Weights of a small GPT-style language model, trained from scratch on English Wikipedia: a variant of Adam for these matrices.
MLP neurons of a small language model. Each row is named by its layer, matrix (gate and up: input weights) and neuron, and shows model dimensions 176-271. Each number is 128 + 32 x the weight over its row's rms, rounded and kept within 0 to 255. Numbers have three digits each. A neuron's up and down rows have the sign that makes its largest values positive.
After each neuron's rows, "fires on" lists the tokens most often at its 100 highest values on Wikipedia text that the model never trained on.

L3.gate107:138160137138103155159109113103123144085130153130110116135150158055116194147125086132102130104126116101136099138092107113119128184086167103143161087076123099187160101133100165113106148094123092171164081115158097128095155146166120089179147182116181114138110175098105117111118125164142173111
L3.up107:107217148036115200098135163116130155131128154125158054105113101132198142143164093143164099145107114128154104151103151120122126152118155077103107139144110129121091107106120099125094159087201136158148124196148121165099115079135151152141122144087131125168106105108069113109146126159133136077
fires on: "um", "4", "5", "e", "7", "d"

L6.gate353:138093102145091188165206092094169200125108124132140127142150195103136197147100166078174143095122162118160168127136106119126056118113102109124124112145155144156131114166090140140132126134127139129080168089085122110121144117109144185138134190132116126087124098107104103183162160149106132137
L6.up353:108111149083085150119147148126087146192119114180167174124128078111119104132120179114099117145100130143136180127079097095115129123157130131098063149037166105120106151126172150132157151105115126071073144081173115151135141131172142152033076147165149091171124149081146161068114127137156122114
fires on: "u", "ly", "ul", "ue", "le", "uss"

L10.gate975:107132132126194100102126061165106098134132113091182105095166118169136141082111197115123116180160138130071079122102054111185138193163097133134157180125091092146104112070166151113142184062130167186041115160115129129118206160146139166183131102079091112187138154026093129155094153109165082123
L10.up975:104148078138134150128152130101126192103132123120167107105143178164181150118171126102111147164111096170130063123100106093190081086130139143121131106070162087109126121104118171114186151102190127179117142160094177098118139149143101180156141146138134100116129056102103114159203123093123122179
fires on: " ", "9", "0", "1", "2"

L2.gate81:120128099068068069134107125101100111118187207102096081091133064135187083107174122150125151102116108087124144130137062124104124142143183170083118138121123106110131170162198099083107162126171140129113124112154112081118052203175116096114158171162164105175156100149107064102094110051094067166
L2.up81:121201098086130093141083139138122185172098166176099146165154075100127155144087113174196115109120129124130116136112105134159188105114150144127104106139132217095108104094105083155154120151110077231156110096161128158107133148086121117129146122111101078063125137099167162151100168118143133154
fires on: "x", "ens", " should", " complete"

L17.gate175:100071111129148128133038102107138184136142161131092139081109187133133190132146158105157126102152155136114085140106145163148167134124123156125123115116132086145134105105104119144087132208143172120098130105155170102122126180109187070102127173097114083189144142092106056075102139157102078153
L17.up175:181112130062151153140128111063154117105146140177123167164130078088164136115145121151094139100161142187170131140151136080150111117074180116157123062113153117102098137171095118127145130144183104135106102199138177090109168137140134163150099136138132128126149175152109109141147148154178093110
fires on: " |", " of", ":", " ", " for"

L18.gate1005:164081083127062127186128132159077152220124154138121129146104155111102187119132125123108153157155117102098144163125100117117147089172113074124125176065139135191107160102088167150169149134085127091147131120130158127072111120186094160154116135188157127161083121120181138211125123136133152158
L18.up1005:117164123143043108132144153146113148107168084130144106132154183109130142108136169103089129167132157045139100104136100092088144155159109133152113113096130119153145098118140102163158153118142179130115134191156127105095080137173157158107160072117175137150080181153144139101170123114129106122
fires on: "1"

L17.gate987:094098180136119107143164125148147100173048124130105118227155094125165154118208118134144165086178091105093105126194132080133102099126103134118091194118142124113144139095093118191181150156128141158134123135166108107166160082101120147147173142116187116117136156123169145131145069133128145176
L17.up987:125084093128128125121125142101136120143172159113159180152101058128159167127102135118085146169146147113105128062116096148165104109112140094137173118098165106121133088114080055115110183105122154102136105101186116108131101116111164135122084141117177109103127129151143149169097105117151097133
fires on: " M", " in", "-R", " the", " of", "R"

L10.gate399:095120152117075111152107134119107149139099121094167142059159133124145095082171091149103121132117137093148122069162111150124130162133149127165139080135112110112103040127131190162125196155086120164065109132093145090075126136255177117123130131119108103155100134148126132147147171148221146117
L10.up399:168162147145114134136128195098108127111142138119135149106082124182109125072150140155169146106111122138185117082120122116128160117158173176074099118101129110155074071129119160141091167087190105160123148151103146109104125118136133068140117121119127103069125045081165099107137145122171105120
fires on: "1", "0", "2", "9", " @", "4"

L11.gate45:131071149123100137145165141151111124095114149092093136111133105077132129109162098145152145118169131122201157104139114118118142112114102123132115186125119091144098114094160132178105135189125145115167117176113125109188145123087132126186143117174148121124099093092173039144175115134103133114
L11.up45:133151088143129123179164167153125159166181151111175134187156103127125136107147142113108136174130192142139088113164148132144159140135143096087145102073096179130115198126016188147134140147150151110146133108120113082130127054106095101107055091075128160179094111124141102107096111133110140183
fires on: " in", " of", " on", " within", " over"

L3.gate289:133129109190143101133152130165164196085122166129167111130131100120141082159153125123092140133106095148102146130134129086103119095136132175069082155132146112164138115100186130130098144126096082085175114099066124151176087208064071124077155133099078114115163151102117171111070135126123139088
L3.up289:136044152166126132141110157156144153106146126176069108110079152140109125112110157117092166131186105130120098115137145129125136115135069210160169165078199108124159129186103115145155088097155144109118119056095083093103077154100056156186120066131082140050140166127129153152109148144148138120
fires on: "ol", " Gl", "z", "al", "ion"

L17.gate269:174119150147133111124114125134074173148145140105180136139121153108117125099086101056125138124076176111123139086126036155166180081162078101081131151139190145150093114170132124121157134165165119140174121176128115175099105156146137104049112146149063133157102136136126150177123159097119138130
L17.up269:082181133110089128175132144140101116167120091169109096094130099091169121139157098148140119124107070117117120157153159090114173124185102140141183160139136121080155170131124138133170193100126114140150090176147105135105125154159166102125101113191100130112059135154140085129146131153147076098
fires on: "1", "0", "9", "ol"

L16.gate115:148111106086123081098099129143114113076043134116103097176109124122145145110181146144092074110120114150100121105115117169165162136148124119142195167128138166129146137134095093152185152094156152135124142187136127119124105053105141103130166127157121113129065141143125121145138144043087121157
L16.up115:129120160070093130140119157091158192129166113107112149144104103135185114174124145138119108134129081103208171142138134141099140193122125136113149129122152132114133071103082080189140161145148143116161113080154123147160157098104170166185191047127190112136087116136192122095069108037165142121
fires on: "==", "===", " the"

L18.gate36:099204159175060172094105110109099127168118132123109140133132138140122112103143103154132098136093132116130217129146138121125144169131053107130135116140122167149132130147075123160113088088228097098196092127194129110083119148117095118178096154141105094205098138110119110143112124109175109152
L18.up36:109164147098128156115131134149152083132086159146154172114144118174115088085177106101201148101126144087144121118163094105165099150142118102097154162175137165113152097059091106098092124078138150166148171096155077078128075186169175171168109106121116137159104115169090100120079118190149134121
fires on: "2", "3", " ", "1", "4", "0"

L10.gate381:116148098137090148195080149134117174100166137131074127098118183131130186139162151099157091171137147137130111145059188145140092124061140089136161173108129090198133132176129195136137130170092138108178140131153152105084141124104141062115152107118092086123137148110099140089135160143083091126
L10.up381:159114103133162176105085140142129087139147167079088131065121154167128080162064112132150155086133105123160156157158130170167099139153182137136136113114090126153156165088122142093167158143112121110122117130153121104103167026177158128119095108118109144106128110124207137142204114158100085162
fires on: " ", " |", " |\n", "z"

L18.gate526:094186161148117143099097116166174104104058190179092187133191153166042148083164138116174147133117105117131097082149119125111076146121091116113159089137100152203161164159153085101155138170113085143150066084148139149105146124155098180157113132201184084125112149078082100143129113144097079150
L18.up526:175187152100134082163190149118081085136112111105112182086150144146113144076147168109155148140120148124132126113134169118131137117165133085103078121147082128105134137173128097123166127068099125171100147076123125061102115160084126089156118121145125126177146161085181106164133136134105106155
fires on: "2", "0", "1", "3", "4", " "

L11.gate319:092107146123158088155106156142115144171145149121144171146154094109117105082110155091185113174162142144134137116126125131134180078111151068110116151138130018123085108114133193139136202120106086119173079123123122108126124106102110083176124052168105127133129108082096140164121166146124117139
L11.up319:130140131160122119173095191082165141109163138133124144123186131087104107170162176135110135148149152136181176127144122080085138097108119104120078146097088150094045150166174173070145148145096103135134137111140138041151136093184071102168129103144145134095093103116126114094176147091112095129
fires on: " |", " on", " Team", " in", " ", " under"

L17.gate893:240088119122180126087096174171108120161150167103115174096137166092084113184166125101123142132130128121135121132114125172110128144197115113191148064169211118102107202150057095079090166166101187115137133100153135154104103137112118106139126080125077126149115146046116128069125141140124100090
L17.up893:131100108118140124060103091128106140186159118108099103057149130106144133158140146128067137157104166141152144127129145132123088153124085090174083085117156114109041154119180054201110128137136080108101078129093090149109104149177142072163141166125192126154183199105149117102148118159132153141
fires on: " ", "–", "-"

L3.gate232:163122143096134050139158105103144117156174130141140127113098162072120144124165172134133112166106114138102093085138064148108128163153113124152128154072117138152152143106200115160203122137117118076141162120132110120146175163150066099166144135152138126126065132145152187138086144137159176094
L3.up232:196159155149107124158107135129168119116152139112157088166078207063145091173147100164132082072137148147111127083143137118191127145167018070173127115162116120139094137132170147139193095175121139067142145197095171109203141149174120118129122145166094122167116105132112084129108166156205108114
fires on: "ine", "ime", "al", ".S", "ary"

L11.gate236:096130131122177148138145116130129099084098100091108081086098097179122132050137107152163113075054162099202167102117146085182128096102137178102125187145064138069100113131140162139174151132135088157169174132124134129136084115092145127169154093162152115145171146154139055122135107093116121090
L11.up236:110135156148102113108124140129157104155180105083131194112111107194134133127091163133151096114125153120161148096140167147115073097119145116165160094160171197141050078082149135125133171211134142088130132094126121062177139153151121115155130120167134120055116114062129122084165075129138174114
fires on: " at", " At", " to", "At", " in"

L6.gate354:125113080098167124119158158087152115139125101111145158131085163120170147185081150136111114078124099139113157147108123162121118110119151116068085112136120123213104111192073123122143179076141146122122119152173139124120090128098149153173170141139151100110107145142083203148138126105120080080
L6.up354:162138138165112152116133116106122057152122161120141097099149138103079143132106133153138099084124134102144119166099168164122133147123118163192113097130139107155103107181069159102151149174124144117124132184118141157179065152052160191130123189071193160116109162116088072172178124112109150142
fires on: "3", "am", "y", "ay", "arm", "ley"

L3.gate530:121178136161123097089058146072137141038129104164142120141145126114143113137156159128082153070074135150171128102088127147145136133088112134108098133082137075101115095102071157143030151124105116191104136172205047173123106102139106095092110126181129092140083138136082131115130123128127107133
L3.up530:143142114147158158112139123119130126149152053141118087127097136112141127116170107119098122132090163109094148144056100055114170152087212084093061130137154108209113108118138160108125183127106061203140118114140161114159094119054105107183132139131156082117155135119089126147147110157149142091
fires on: "7", "6", "oth", "ly", "2", "e"

L11.gate398:138099066186101091051135116138139160173148123114127105180070130153120124110084125125160138199176113066051137124108153191145120094128151156129146156150113156180165128150097177035069126092124121150143081118137156134110142102182118154168124104174195082063117151148125126133121117067149119082
L11.up398:099152120098120126156167127170155143174181131052093189147119135106116181110153136153140161119190088141059100109120144133170080089119166105109064111133087095095153144127141153129062118128116177139117069127087139106104144133139072099127164104172116084089161133175125132137121114089123097095
fires on: "\n", " |\n", ")\n"

L18.gate247:175145147180104171131140111149125159211142099176146152091135081073138214142085139151151127148127117131109102121135199113089078148065157141073149135069123066146062103148100100157196104076082141122128090094097138192126104108176097101049097075121119133123132131130127122128108154107142156086
L18.up247:210156123143097132125157117145116131166155092144099141101123153100113205122080117166123150071139150117187155102142133154117122157152188150156136087090145124101096144154112087060141168091118189135142166172187143102116122088150114152169129096090161099164124150078135103124115147148126129116
fires on: "7", "9", " ", "1", "v"

L2.gate206:123152135088125163175104106128101153109123182099090117158073142117139128142092155152054109180034141055142105144073195182147144131200132129096141180120129097160143072088079182129134140131149121137120108119134119153138172123119146094106105095161167139076154141159094131105138126147178115114
L2.up206:134138150195080074123121131141148155152165112138171117132130107168128123093176128118149118125149091156160137125159164076181118156166102108095215131136111159180131104162078089162080096137198097155143180146141091113130167170108115124130198114078137145142146177118117152105145158155148116148
fires on: "a", "u", "au", "ha", "ya"

L2.gate853:099127087108153110135147061092150093122124128143158160154151087126110085140127096123084152161205079155086100124104096108125163129121122167202169133113131154130076044054075105084145109163110154115121082146173119158154109122133186151105188157104121167164107132151147138079087141134101195116
L2.up853:153117137108131157101093128101187118055144102142172151164131134144054149122101080155089111117161079189128082113098120053158173090152133107129130123146118193064078064113084144130222158115129082130173110194128161168124106151082158096133186137113101135147108144157120161101118160173107124150
fires on: "be", "Y", "|---|---|---|\n", "ont", " eng", " died"

L16.gate337:165131177086132137126178139162082184122158139154125091088210162105106166148132145177078141113157151109105114200164104145135102135161146124145104110134103136057106154183158134093105130139095117109074146142175149122156125102166137150128121114093087107104145118113134131125173156110124114049
L16.up337:123099060090157119138136149143095141167143178081133124082124127153111090124121088138133131095113138170150134126140117166110069150146169122085077165093105134091153113137133171171135162110130117136074059117115112152098098102145082173100188150148070143159151149108120117144227057085108118121
fires on: " ", " (", "-l"

L17.gate297:074168150139189095055098103069186142123147086155105141198121081085154152123129094110109138157152074153140179091163119173209130114112161120204118110129110128150099126137117122124114113124113133125135118121120166106203135142096071110131116101135113096096099161128115156123073097118215081084
L17.up297:053078144150113088105125117199163137110147109156136077208108109119085117060146149178089158098113111125093123150182159165122133111084171135147126132108094117172144143125089115091104133112139114159115123126047144146142121147151099148186119168140118139098110133172135154110017098166146109095
fires on: "\n", " with", " so", " f", ")\n", " more"